config = dict(
    n_kv_head=3,
    vocab_size=8192,
    activation='gelu',
    norm_eps=1e-05,
    attn_scale=0.125,
    init='uniform',
    init_std_qkv=0.0377,
    optimizer='muon_variant',
    lr_mult_o=1.61,
    lr_mult_down=0.7,
    beta1=0.95,
    lr_head=0.00609,
    warmup_steps=200,
    train_tokens=236200000,
)
MLP neurons of a small language model. Each row is named by its layer, matrix (up: input weights) and neuron, and shows model dimensions 80-175. Each number is 128 + 24 x the weight over its row's rms, rounded and kept within 0 to 255.
A block is one neuron, or neurons of one layer that tend to fire together. Before each block is what it responds to, as a language model described it from the Wikipedia text at the highest values.

Hyphens joining two parts of a compound name or term, like Captain-General, Heriot-Watt, Jean-Yves, City-County; sometimes the second word of multiword names (Forest Green).
L3.up43 [136 126  99  66  84 144 120 144 146 172 164 134 135 110 147 159 132 132 164 123 131 146 125 113 112  95 107 116 140 118 117 123 138 116 135 118 102 129 157 116 139  92 105  98 130 132 180 117 135 109 140  89  89 120 113 100  81 117 103 151 121 113 119 152 156 110 150 136 119 142 121 118 120 136 112  95 134 136 155 106 155 140 128 110 141 146 152 127 111 154 113 160 137 156 171  82]

The second digit of four-digit years after a leading 1 or 2, such as 19 in 1972 and 20 in 2018, especially in dates, tables and chronologies.
L3.up757 [ 90 187 118 128 101 131 104 131 144 127 106 102 116 171 107 141  97 131 160  89 150 132 115 193 121 125  89 129  99 106  92  79 123 145 154 117 149 163 123 136  93 111 122 130 142 102 146 110 145 150 127 114 135 117 111 121 130 121 122 194 144 147 139 199  97 117 163 145 125 118 170 101 141 119 138 101 174 123 101  81 125 135 134  87 160 112 134  90 159 136 131 107 140 141 142 195]

Hyphens joining compound parts and opening brackets or quotes right after a word, such as Knight-Bagehot, timber-framed, Yama (the Pit).
L7.up6 [123 134 120 132 101 115 134 149 148 157 136 136 121 118 144 132 187 103 134 132 162 146 131 129 121 118 151 120 146 126 170  92 141 117 127 173 195 130 113 116  84 130 118 154 151 102 131 150 160 130 122 152 114 121 114 112 120 123 100 180 123 108 114  99  95 149 110 130 144 118 134 123 138 150  99 142 108 136 122 134 122 135 103 119  97 155  95  62 138 143 135 136 145 155 134  97]
L7.up242 [153 128 111  60 108 143 132  70  74 156 131 116 129 121 109  90 123 133 122  94 112 110 134 137 128 143 110 145 123 113  71 144 134 133 108 140 127 131 165 135 149 107 120 188 130  83 142 155 133 103 129  91 115 101 147 144 140 117 141 177 137 121 148 154 141 135 119 164 162 117  97 138 141 102 155 140 138 110  99 107 124 136  88 148 160 136 135  88 118 107 130 154 135 128 135 127]
L7.up293 [109 152 152  91 113 183 147 139 182 134 107 123 150 134 159  83 150 113  81 111 113 128 179 185 114 118 118 117 100  65 137 135 122 160  98 144 150 148 123 106 163 128 130 124 199 133 129 132  96 121 118 145 113 116 127 130 151 130 111 146 167 121 117 131 147 119 134 129 157 137 146  96  96 109 102 118 158 120 127 119 132 102 116 152 136 171 124  94 125 134 139 159 105  94 108  92]
L7.up571 [150  84 118 115  97 136  50 125 125 133 157 144 116 133 117  84 124 146 104 132 115 110  99 113 122  94 155 171 124 145 141 155 123  93 134 131 115 114 177 144 160 174 109 160 112 135 110  90 132 107 201  95 161 134 134 143 161 136 147 126 111 130 123 167 128 128 137 120 116 107 120 140 138  87  99 130 128 146 109 101 134 155 134 134 114 122 114  91 100 176 123 144 157 160 111 136]

Leading digits of four-digit years, mainly the 9 after 1 (and the initial 1), in birth dates and citations, e.g. 1954, 1925; occasionally was/is.
L6.up27 [126 155 139 115 134 173 213 138  90 138 122 113 140 159 161 141 148 148 120 133 163 129 131 134 129 143  99 105 119 112 170 112 117  67 149 110 156 143 162 108 127 143 101 108 131 145 157 130 143 135 107  98 140 155 100 115 173 155 115 132 136 123 170 144 124 110  92 151  88  85 153 112 133 116 105 180 164  92 146 115 136 138 124  95 141 129 130 111 135 148 113 100 149 127  99 101]
L6.up100 [ 92 149 173 136 138 128 100 122 124 197 157 118 111 151 185 137 124 172 137 121 136 111 127 110 141 151  87  94 145 140 128 117 157 159 117 126 125 156 122 109 132  91 121 146 167 128  83 139 143  99 118 127 131 152 116 114 142 109 119 119 118 167 130  98 109 117 208  99 103 143 101 102 147 129 115 152 153 153 105 138  86  93 131  97 129 133  71 150 151 105 140  89 159 111 127  94]
L6.up102 [206 123 128 112 164 122 138 147 144 109 117 141 171 128 102 140 166 153  86 130 140 109 132 126 157 143  90 114 122 154 105 149 120 141 157 111 135 164 162 127 149 142 134 136  94 108  84 114 125 102 125 104 127 146 113 156 155 103 147 161 126  97 108 192 117  93 114 169 104 111 121 102 138 107 127 111 171 124 143 121 119 147 129 154  87 123 119 138 152 104 137 143 167 130 115 115]
L6.up104 [140 112 194 125 116 165 137 149 119 129 170 135 129 115 116 123 126 131 156 155 106 113 150 149 142 107 115 135 171 134 115 164 159  85 105 133 155 173 104 155 152 103 122 146 133 130 155 189 129 163 141 133  88 112 163 125 122 132  98 147 142 159 113 133 155 146 129 111 140 124 125 110 164 140 100 170 118 138 100 134 113 130 140 183 181 162 131 100 107 139 110 121 128  74 107 169]
L6.up114 [126 116 144  98 145 142  73 159 110 136  99 167 147 117 131 107 147  88 170 123  92 111 105 110 151 126 135 153 113 134 149 119 126 137 155 148 172 152 161 130 125 145 104 131 106 169 124 103 102 150 102 115 152 194 125 108 126 135 109 155 119 155 116 151 102 133 120 151 104  99 225  67 143 130 147 120 131 173 130 124 159 167 136  92 154 109 104 162 103  84 141 140 147  82 101 127]
L6.up142 [149 143 150 133 184 122 173 131 114  95 112 132 152 102 154 113 147  96 138 129 155 121 123 121 138 161 158 143 165 100  91 130 141 139 156 107 146 146 153 144  85 160 121  62 161 130 110 151  99 127  97 150 116 176 155  98 155  69 193 138 129  78 147 157 127 141 105 134 123 141 112 117 136 168  84 164  85 114 126 129 118 185 134 136 133 151 152 155 111 114 135 142 102 101 136 147]
L6.up233 [138 117 171 143  94 140 107 114 133 135 123  91 150 144 112 101 142 180 100  82 129  99 128 130 142 148 104 112 117 123 135 144 120 150 159 101 146 146 108  81 129  88 129 133 142 144 149 154 135 111 178 112 116 146 126 100 150 134 139 136 145 137 108 161 122 123 139 151  77 119 186 115 201 111 107 160 110 134 116  88 166 116 139 133 148 128 142 136 126 116 121 113 155 131 180 136]
L6.up309 [130 129 181 117 164 116 109 135 117 107 115 100 124 103 135 121 109 114 115  80 133 146 164 100 119 161 106 130 139 130 132 147 120  82 126 120 150 143 135 117 116  89 137 120 158 101 154 136 115 124 120 147  99 124 129 106  70 133 101 177 100 158 154 164 137 118 157 133  88 144 133 129 141 118 167 143 146 130 136 145 144  90 137 134 189 143 156  77 163 118 116 140  79 122 107 144]
L6.up372 [132 113 152 104 133 126 107 115 131 124 145 119 108 162 164 112 183 121 120 156 149 116 106 119 159  94 134 123 139 146 157 137 159 103 150  84 148 150 134  94 145 130 136 154 145 199 148 115 137 116 139 137  95 137 151 154 115 131 137 122 143  64 100 152 116 102 147 143 103 163  99 139 132 109 161 116 121 102 114 149 160 128 111 173 173 100 109 111 137  74 161 139 151 117 114 104]
L6.up506 [129 123 147  89 138 118 120 159  98 124 140  89 142 114  74 140 196 156 146 119 126  94 157 163 168 118 101  81 125 154 118 126 111 151 138 155 132 130 138 129  76 128 152 106 133  91 158 180 130 105 124 138 131 135 122 136 138 116 115 127 112 107 128 156 153 142 102 104 132 133 131 141 158 151 134 134 143 171 149 123 138  75 124 160 165 151  78  96 155 147 138 134 108 129 121 142]
L6.up539 [142 143 140  90  70 115 109 151 125 123 125 119 164 139 117  95 147 106 117 116 154 126 139  99  92 126  95  97 121 141 138 118 180 131 184 139 114 128 143  82 123 121 136 139 129 129 131 155 118 137 192 115 135 106 118 107 137 136 129 131 131 135 115 136 132 100 124  98 108 131 144 172 112 144 112 139 139 114 104 120 101 147 113 130 136 141  97 131 151 160 164 123 124 139 135 144]
L6.up558 [117 142 160  84 115 122 117 143 153 143 138 110 174 130 162 124 126 147 136 109 124  99 119 130 151 155 127  82 124 145 134 162 116 103 129 125 108 106 102 123 146 126 129 102 104 137 108 122 120 105 112 149 117 125 136 138 139 111 159  99 100  99 158  93 128 128  94 145  93 127 151 150 150 145 123 123 116 121 139 146 109 142 106 147 136 103 100 138 135 129 129 137 177 105 103 142]
L6.up569 [126 134 159 141 108 134 118 119 126 173 127 160 126 120 167 129 125 149 132 106 131 159 154 162 118 131 119 109 168 163 107 149 121  92 135 119 144 117 105 165 156 149 102 117 139 139 113  88  79  92 135 109 140  75 115 143 154 163 185 141 145 116 112 150 132  99 113 129 118 158 121 158 138 128 118 159  90 157 147 133 157 114  92 103 172 132 104 118 135 120  97 125 159 101 119 144]
L6.up638 [200 108 148 141 130 106 156 137 105 172 168 138 110 123 128 144 152 140 124 118 145 130 149 156 126 131  92 115 111 120  95 142 109 106 137 123 136 118 151 120  95 111 130  85 138 107 125 109 130 161 154  77 106 184 146  88 147 128 114 162 154 155 125 128 180 114  96 167 131 126 149 140 151 144 130 154 154 122 155 112 153 179  95 116 145 132 104 137 120 104 143 112 120 114 172 144]
L6.up639 [149 130 122 179 152 137 130 134 113  87 149 181 118 155 115 135 122 149 181 112 124  95 169 151 141  89 136 160 147  80 146 150 117 113 131  93 134 129 139 127 139 105 143 110 157 151 141 130 139 130 115 121 105 124 132 155 141 120  93 133 132 134  95 152 181 101 109 139 173 139 104 148 112 129  99 139 105 159 164  98 124 152 140 120 123 169 139 113 153 129 150 129 148 106 145 133]
L6.up653 [144 162 132 109 121 101 106 102  83 138 136  85 155 156 149 120 149  59 112 127 103  88 140 126 149 114 121 137 105  93 163 129 113 145  97 126 136 145 135 107 115 104 162 121 162 141 165 139 113 165 156 116 143 135  67 150 161 129 124 148 169  94 149 181 147 141 141 141 141 142 135  90 138 133 139 133 127 106 114  98 156 144 183 106 130 142 160 123 119 101 135 135 111  71 151 149]

A lone "s" or "S" token opening a word the tokenizer has broken up, as in s|upplement, s|ymbol, s|neak, S|ideways; sometimes mid-word (ob|s|erver, Tran|s|fers).
L6.up111 [125 133 139 144 139 122  65 110 150 122 106 201 163 150 106 132 158 124 107 129 136 165 117 156 161 152 141 127 100 157 158 123 114  60 128 101 159 141 125 169 137 120 161 113 119 147 115 135 163 111  90 132 129  98 103 100 126 139 129 118 122  86 130 127 139  92 147 167 138 149 158  97 144 106 155 131 104 113  99 170  61 160 134 115 116 153  94 103 141 158 153 131 120 163 129 140]
L6.up119 [133 120 161 113 111 122 168 120 131 160 122 130 120 105 167 118 143 193 105 140 154 145 149 110 110 118 151 127 126 143 167 148  93  82 160 130 131 148 127 112 160 113 101 122 138 153 107 135 150 144 125 119 177 143 166 159 180 105 142 114  98 135  97 142 124 147 103 123 162 128 131 132 125 117 155 165 108 133 118 105 110 131 121 148 104 117 136 108 118 167 143 163 123 164 128 145]
L6.up161 [ 66  98 162 155 151 101 125 122 152 153 145 152 123 146 126 131 107 163 116 140 107 126 107 125 107 160 128 125 128 122 130 142  98 126 111 178 110 105 156 127 160 127 114 144 153 125 118 171 146 110  73 201 111 103 108 163 118 113 132 104 109 102 130 119 123  96 159 140 114 155 144  92 167 150 128 122 157 136  84 156 132 129 121 143 125 117 143 158 153 110 110  90 183 133  87 128]
L6.up187 [131  80 178 150 121  70  86 142 151 132 113 143 107  54 111 149 151 130 116 110 137 128 108 121 129 161 153 114 125  95 140 150 116 113 151 120 105 137 103 157 160 151  97 165 130 115 151 106 150 157 123 115 123 131 134 152 155 140 104 163 125 119 110 157 130  98 137 108 123 148 158  88 167  92 144 154  93 147 136  86 112 124 145 119 118 136 148 104  87 107 139 145 133 150  80 169]
L6.up256 [124 110 152 131  82 115 137  81  98 164 126 131  97  92 120 143 165 118 105 138 142 139 119 126 115 142 154  86 101 124 129 143 133  85 142 145 162 157 133 106 169 136  64 134 111 117 100 133  89 175 116 122 151 110 149 125 138 112 145 128 128  68 114 153 105  95 120 177 136 136 102 139 124  73 172 100 107 110 126 137  79 166  90 192 133 141  93 155 166 119 144  94 139  88 131 115]
L6.up269 [119 153 121 173 125 134 119 128 194 130 111 127 143 111 128 118 110 132 167 103 151 130 157 123 145 104 134 110 119 115 164 143  69  89 102 126 117 108 158 138 116 154 147 139 141 143 136 112 138  89 125 107 150  65 128 153 190 140 138 162 107  90 154 176 133 102 136 134 154 171 141 101 129 127 129  91 135 138 130 114  96 135 136  88 110 160 106 132 146 151  97 126 121 136 160 128]
L6.up319 [145 100 115 139 122  99 161 137 133 135 105 130  80 102 146 148 143 131 117 100 130 141 142 103 133 195 138 107 142 108 130 135 121 115 129 110 133 129 149 136 128 116 139 128 135 125 123 109 125 154 165 137 117 112  92 110 140 131 104 161 104 138 105 126 111 153  95  80 112 104 155 101 131  83 148 113  75 103 111  84 103 128 177 120 125 141 104 155 174 112 125 124 163 161 130 112]
L6.up413 [140 129 127 111 150 156 104 120 154 104 138 120  81 117 150 124 115 151  84 126 128 110 197 103 136 125  98 123 116 129 160  95 129  81 148 157 129 153 121 159 146 114  96 112  98 171 184  93 113 140 143 129 162 101  95  98 135 143 100 140 163 152 130 129 139 153 156 133 118 152 149 109 165  72 108 135 101 124 115 147 152 116 135  86 143 132 145  93 143 165 129 126 134  97 143  70]
L6.up430 [137 140 146 147 139 103 107 129 149 135  99 107 151 136 138 162 126 138  96 147 133  96 122 123 105  80 166 100 125 107 123 155 140 121 101 111 123 123 148 137 136 147  73 126  73 117 153  90 119 220 124 185 149  92 115 134 135 132 120 128 111 149 130 107 124 105  86 181 128 122 116 113 114 122  86 120 117 113 148 108 143 157 139 121 177 116 119 125 155  96 127 129 150  97 111 118]
L6.up486 [132 106  82 121 136 141 148 145 116 108 186 117 111 116 170 139 111 133  77 133 110 139 106 134 124 132 138 158 118 139 100 147 116 137 144 149 147 149 169 170 139 152 168 167 105  93 108 125 150 133 147  92 132 169 141 124 138 122 145 158 123 136 111 101 113 143 174 128 137 145  96 154 154 154 137 116 106 124 161 125  91 117 133 133 100 160 132  94 133 115  83 139 157 134 133 144]
L6.up495 [125 161 150 153 126 178 128 143 122 129 121 144 145 106 128 130 105 168 121  94 156 146 114 145 114 138 145  67 147 140 130 137  89  70 167 123 117 129 112 165 129 149 120 134 180 109 105  85 154  97 137  86  86  94 148 104 140 119 111 134 135 137 139 158 102  96 131 109 100 169 108  83 164 109 106 111 114 118 103 117 125 100 141 114 124 145 103 125 112 146 112 165 140 149 142 145]
L6.up511 [ 92  90 182 110 129 127 149 146 153 151 124 157 146 115 100 138 162 142 115 129  89 166 141 161 142 164  89  86 144 145 102 130 110 156 140 112 123 110  92 135 168 112  55 146 139 136 143 118 128 147 161 137 171 166 112 132 157 120 139  89  93 157 148 142 108 133  97 133 127  99 152 133 131 119 106 150  69 147  90 119 129 112 113 134 139 130 100 117 130 117 132 129 150 112  90 158]
L6.up535 [146  82 150 143 125 151 104 124 154  94 100  99 115 125 153 186 166 109 112 140 194 144 120  99 117 113 159 136 134 104 152 168  98 125 161 142 114 155 132 144 122 123 139 117 127 121 115 123 140 110 161 133 151  95 141 137 145 114 131 123 165 120 109 151 155 143 131 143 112 133 144 104 127 110 119  94 120 143 127 152  59 127 139 124 113 165 108 133 106 127 108 109 124  91 101  83]
L6.up660 [119 102 119  92 108 124 131  82 163  88  90 154 124 104 119 114 178  99 158 158 134 116 126 139 125 118 141 123 129 123 153 127  81 118 120 132 110 148  91 158 158 153 182 188 117 163 145 137 142 127 106 167 166 106 156 171 100 130 116 149 116 143 137 164  97 111 112 121 120 144  98  91 177 105 121  93 130 131 122 118 110 178 110 149  94 148 131 105 118 131 136 130 123 183 151 107]
L6.up690 [138 110 150 144 138 158 117 114 156 101 154 147 159 153 136 142 160 117 104 143 147 137 113 163 107 144 133 128 148 135 173  91 118 120 132 141 139 121 125 126 105 147 130 145 128 174 152 146 183 126  84 136 134 103 112 150 146  83 101 157  91 129 164 129  96 153 118 117  84 140 137 147 120 164 122 125 118 129  95 124 114 135  96 131  78 106 130 138  87 145 111  89 122 147 153 126]
L6.up722 [147 124 123 141 162 139 110  83 169 143 113 103  88 120 158 162 147 133  82 121 134 137 142 178 153  99 123 116 109 162 120 123  98  74 184 152 108 167 136 119 157 117  83 116 174 118  73 109 109 109 142 121 151 119 164  97  94  98 139 151 107 120  99 121 170 122 101 164  89 150 118 133 157 138  87 134 122 158  90 165 117 150 108 136 127 137 102  91 122 160 146 129 136 122 133 103]

Single-letter or short fragments at the start of a split word, mostly s/S, also R, D, P, as in dis-s-enting, S-ir, Mc-D-owell.
L3.up173 [120 112  97 160 100 169 119 117 166 108 112 124 187 148 135 135 138 125 136 129  74 134  93 163 163 154 170 111 128 117 132 110  62 121 116 157  83 117 154 131 131 156 101 151 150 116 130 120 123 152 126 118  88 108 146 114 137 140 128 124 120 183 116 155 146 138  99 167 138 124 167 117 129  86 132 121 107 114 118 101 130 150 164 116 137 124 119 146 119 116 132 117 123 125 142 151]

Hyphens and dashes joining compound modifiers, such as two-day, British-French, short-lived, plus demonym suffixes like Tunisian and Ecuadorian.
L6.up30 [128 171 110 168  98 151 138 103  89  98 163  82  87 119  88 102 100 109 151 135  94  91 106 120  92 105 109 150  92 122 170 141 138 150 116  81 128 110 150 158 188 153 133 122 134 108 139 163 100 128 137 101 128 112 121 142 103 107 107 111 111 157 139  85 134 121 108 131 138 115  86 155 136 107 109 183  80 146 114  93 162 115 120 183 143 156 134 109 138 112 124 102 123 141 111 136]
L6.up34 [107 103 110 122  99 138 169  88 129 168 118  97  99  96 118 120 119 141 187 129 152 128 121 160 113 132 130 128 137 132 153  98 149 152 136  94 151 157 105 109 125 123 112 162 114 141 131 149 109 129  99  88 147 107 108  94 112 137 117 121 133 133 116 110  96 100 117 136 135 159 157 112 150 131 150 144 100 112 127 131 108 142 131 156  93 126 129 177 133 135 121 112 139 127  99 124]
L6.up83 [133 125 109 121  87 126 139  82 136 116 134 128 126  92 181 129 107 144 157 141 141 146 124 133 128 116 121 158 205 123  90 113 148 119 136 104 127 136 143 117 179 113 144 125 164 123 159 107 104 130  62 104 166 149 113 124 170 117 131 118 145 179 104 114 129 150 144 144 156 117 132 115 148  73 127 129 108 155 108 103 126 115  96 165 139 150 126 148 124  86 126 116 111 135  99 134]
L6.up93 [151 112 155 138 118 142 119 101 106 134 134  80 145 147 100 118 109 116 129 136 135 147 106  92 119 184 116 200 152 112 113 115 114 164 156 143  86 149 137 143 150 124 114  73 135 103 129 117 158 160 109 122 136 102  97 110 140 137 104 120 132 147 185 148 137  76  73 105 111 168 155 121 129 147 123 127 156 167 130 117 149 154 112  98 137 133 116 134 118  99 124 117 172 135 122 124]
L6.up162 [150 116 122 119  78 158 177 110 137 104 139 147 108 120 139 100 127 112 100 124 157 111 149 117 145 123 116 159 143 115 155 110 124 143 128  97 126 116 138 146 124 111 135 101  91 120 128 153 167 124 135 104 163 133 145 126 154 121 109 136 109 107 148  72 159 109 104 106 152 109 162 170 150 140 146 133 107 115 114 121 152 199 104 159 130 147  86 117 140 137  81 119 169 110  79 154]
L6.up182 [130 115 119 111  87 144 110 132 120 130 119 133 135 115 138 114 167 116 160 116  79 115 154 108 138 152 160 155 119 124 125 121 140 116  72 133  92 105 111 131  84 108 142 130 140 121 161  83 127 141 113 132 115 134 125 192 146 123 154 129 133 172 165 115 152  68 186 132 165 113 143 129 167 140 150 141 133  98 132 124 102 156 162 170  77 140 176  88 119 147  89  97  89 136 116 138]
L6.up218 [124 147 125 154 124 102 124  67 126 122 162 120 155 110 111 114 136 130 138 143 109 130 128 117 117 127 138 121 158 117 142 129 123 142 133 116 150 120 188 161 184 104 144  96 167 140 100 116 144 130  87 109 136 114 160  93 119 119 184 102 152 115 114 120 106  99 162 154 151 102 143 142  94 114 141 169 132 163 121  87 128 139  76 160 115 175 132 103 101 153 142 125 101 156  93 120]
L6.up246 [133 120 103 130 100 107 102 135 121  73 114 175 157 141 127 142 174 120 130 115 120  75  92 103 139 109 120 141 138  90 136 127 122 175 152 107 125 134 130 144 140 142 119 116 132 173 111 104 126 120  94  96 160 135 131 119 186 120 133 164  96 127 147 166 136 137 105 141 133 116 100 135 150 147 142 129 143  72 105  82 163 122 141 177 148 120 131 148  63 119  97  97 123 118 117 144]
L6.up291 [138 110 124 102 139 188 130 180 109 111 130 115 131 139 122 116 154 134 132 111 126 125 111 108 136 168 109 140 144  81 170 159 102 144 117 127 105 122 157 145 138 162 122 115 117  80  65 128 128 143 152 142 110 178 151  71 124 133 149 133 130 122 122 130 119 129  90 143 135 135 101 133 140 137 162 168  91  94 133 130 112 149 112 145 132 117 154 106 131 158 102 100 124  97  91 140]
L6.up340 [138 102 103  99 118 123 109  88  95 135 113 119 103 131  71 156 106 122 129 113 153 142 139 159 119 120  76 107 125 121 170 142 165 108 100  67 128 150 161 108 190 123  82 136 149 102 141 125 106  91  99 152 152 131 112 128 124 106 120 135 160  94 142 120 113 152  98 137 161 170 115 135 139  76 128 175 111 166 137 124 113 147 122 125 114 102 117  98 118  99  87  90 125 149 155 116]
L6.up345 [ 84 128 125 146 122 148 121 145 162 158 120  86 171  91 115 103 104 142 134 109 150 138 110 168 112 105 111 153 153  69 121 109 145 103  94 137 129  94 185 151 156 160 159 108 105 131 135 142 127  90 113 148 120 122 112 129 130 133  81  98 149 132 154 100 132 113 125 121 141 195 136 137 127 123 114 140 126 117  94 132 113 139  92 168 112  96 147 133 167 118 115 157 168 121 114  86]
L6.up409 [113 142 107 119  93 151 120 112 133 163 106 113  94  88 134 106 150 167 132 157 121 159 128 170 129 123 120 142 113 159 150 122 155 109 168  70 105 117 145 117 104  95 140 115 142 148 124 178 164 152 116 150 138 107 139 113 170 110 102  90 122 126 127 117 181 104  51 130 138 138  94 144 157 112 107 129 111 132 167 150 161 113 101 158 124 171 136  85 107 146 124 154 129 131 117 147]
L6.up427 [ 94 150 127 123  85 155 134  90 157 152 160 124 135 118 107 100 152 153 107 136 102 130 127 106 136 118 132 151 158 150 123 141 132 156 147 131 123 170 151 118 134 159 149 146 129 116 165 118 128 123 112 104 146 117 142 134 113 137 144 158 121 110  93 127 120 157 137 130 146  98 120 163  91 139 110 143 127 169  89 130 118 128 139 170 136 160  95 134 103 204  85 138 178 128 115 154]
L6.up480 [112 123 145  80  98 124 133 157 112 153 166 116 137  59 143 124 124 146 169  98 142 100 122 130 123 138  82 167 109  93 106 144 129 109 118 190 146 134 131 132 135 129 112 161 143 117 136 121 140 119 110  98 163 138 103 110 143 110 127 141 141 145 124 163  86 132 126 140 156 119 131 129 127 139 151 154  98 122 117 122 110 119  80 152 117 161 101 125  92 126 111 131  96 165 100  98]
L6.up679 [118 156 108 114 116 102 129 153 136 131 105 126 160 122 126 157 124 120 137 103 104  73 130 176  95 104  92 172 121 114  93 137 101 124  73 162 127 120 118 141 133 115 156 160 118 158 121 152 134 142 141  99 180 150 121 149 166  83 119 152 122 148 137 135 115 118 131 121  97 129 105 138 138 114 160 140 111 120  93 136 183 140 122 183 165 113 137 139 102 161 130  95 160 100 132 125]
L6.up761 [122 147 152 100 128 146  96 199 117 135 150 116 134 167 172 118 122 119 164 102 123  85 112 130 104 114 140 166 118 145 128 140 124 114 113 146  91 152 128 152 138  98 155 128  91 166 124 111 183 132 138 130 100 178 155 119 127 123 100 162 147 109 128 115 118 136 123 139 113 170 135 125 126 146 115 150 157 137 106  80 162 148 130 159 160 138  93 133 167 113 115 130 129 154 146 108]

The leading "1" of four-digit years from 1874–1999, often in parentheses or lists, e.g. (1995), 1980, January 20, 1990.
L7.up8 [104 157 146 130 143 100 110 130 144 130 118 164  79 119  85 116 125 155 153 131  96 118 140 121 128 148 118  55 136 143 141 104  88 135 146 168 147 143 112 135 156 103 143 123 161 121 127 124  68  72 121 139 134 153 133 141 122 120 102 181 109 142 134 142 126 125 138 128 147 147 114 137  85 142 125 126  93 107 111 143 115 152 134 110 131 144 126 151 128 134 114 130 199 161 100 147]
L7.up159 [113 147 118 126 127 185 100 133 156 134 106 130 121 137 118 133 103 129 138 121 139 134 171 138 134 142  66 137 102 149 120 115 115 121 123 128 120 125 106 134 136 172 139 141 161 126 155 102  61 143 140 148  92  93 129 104 136 147 138 149 161 127  91  75 151 131 126 125 148 153 154 125 164 158 129 143  76 158 118 148 171 116 119 101 115 129 115  98 139 117 114 125 180 121 117 144]
L7.up439 [ 86 104 119 129 156 137  86 119 117 145  67 137  83 145 151 115 131 152 189 117 112 131 116 141 124 124 114 123 142 147  88 126 117 114 142 102 150 151 103 166 102  74 134 124 130 179 145  88 152 137 114 148 111 172 113  73 113 142 127 158  99 136  84 111 160 121 117 127 137 137 153  97 150 143 153 129  92 132  83 135 137 146 143 101 147 200 142 151 159 140 147 116 142 134 119 141]
L7.up598 [127 115 156 144 145 148 115  94 125 137 137 115 139 110  82 112 113 162 147 144 125 100 122  98 118 145 137 161 126 156 122 137 115  93 106 140 126 168  85 119  87 139 152 145 157  82 125 136 136 131 148 176  63 144 117 127 137 142 115 150 132  89  94 100 112 117 177  89 101 158 117 156 112 125 118 161  82 100 178 106 167 151 116 132 140 132 107  93 133 177  64 108 179 106 148 126]

Word-opening fragments like s in s-uffering, s-iding, s-upplier, plus capital S/M/St pieces, and years in phrases like "two years later".
L7.up192 [100 148 144 113 127 152 130 105 167 123 130 123 107 105 113 102 154 154 124 182 152 126 137 138  88  98 118 146 100 134  99 106 123  90 141 130 143 158 116 127  47 152 124 158 127 148 137 111 151 131 124 172 154 120 169 124 186 121 118 127 131 144 147 141 111  93  99 120 162 143 123 138 126  82 133  92 151 157 120 119 120 123 125 124 140  88 101 129 135 123 157 176 123 101 122 118]
L7.up226 [144 114 179 147 156 155 163 139 145  74  82 115 125 135 106 172 154 107 109 129 142 127  91 113 116 140  93 147 144 107  90 148 118  81 180 150 133 161  65 130 143 135 119 144 136 121 130 129 168 168 144 124 127  92 141 109 139 122 105 158  72 140 112 115 100 152 108 144 134 160 114 110 101 108 146 113 138 130  84 134 117 148 132 154 114 142  78 115 175  91 143 143 139  92 118 158]
L7.up287 [173 174 128 127 136  80  82 133 114 153 138 148 116  74 154 119 134 151 124 131 137 200 109 119 154 166 123 111  95 121 165 113 106 107 138 133 141 122 103 138 112 110 144 102 164 104 107 106 178 120 135 116 144 133  93 137 112 159 140 155 115 142 141  98 116 119 136 135 188 128 122 125 139 103 114 151 117 163 145 111 126 162 134 129 124 103 140 139 127 141 154 142 143 135 125 132]
L7.up694 [141 102 106 176 116 157 113 100 139 140 142 104  77  91 165 131 128 168 127 114 101 128 156 134 168 147 133 114 130 134 135  91 114 145 130 160 128 137 132 128 133 114 122  96  96 107 122  96 106 155 145 116 125 103  89 149 164 145 145 161 155 113 136 133 141 133 134  85 164 138 114  88 135 109 133 141 120 134 126 163  77 128 162 129 108 116 122 131 127 171 102 132 135  96  98 147]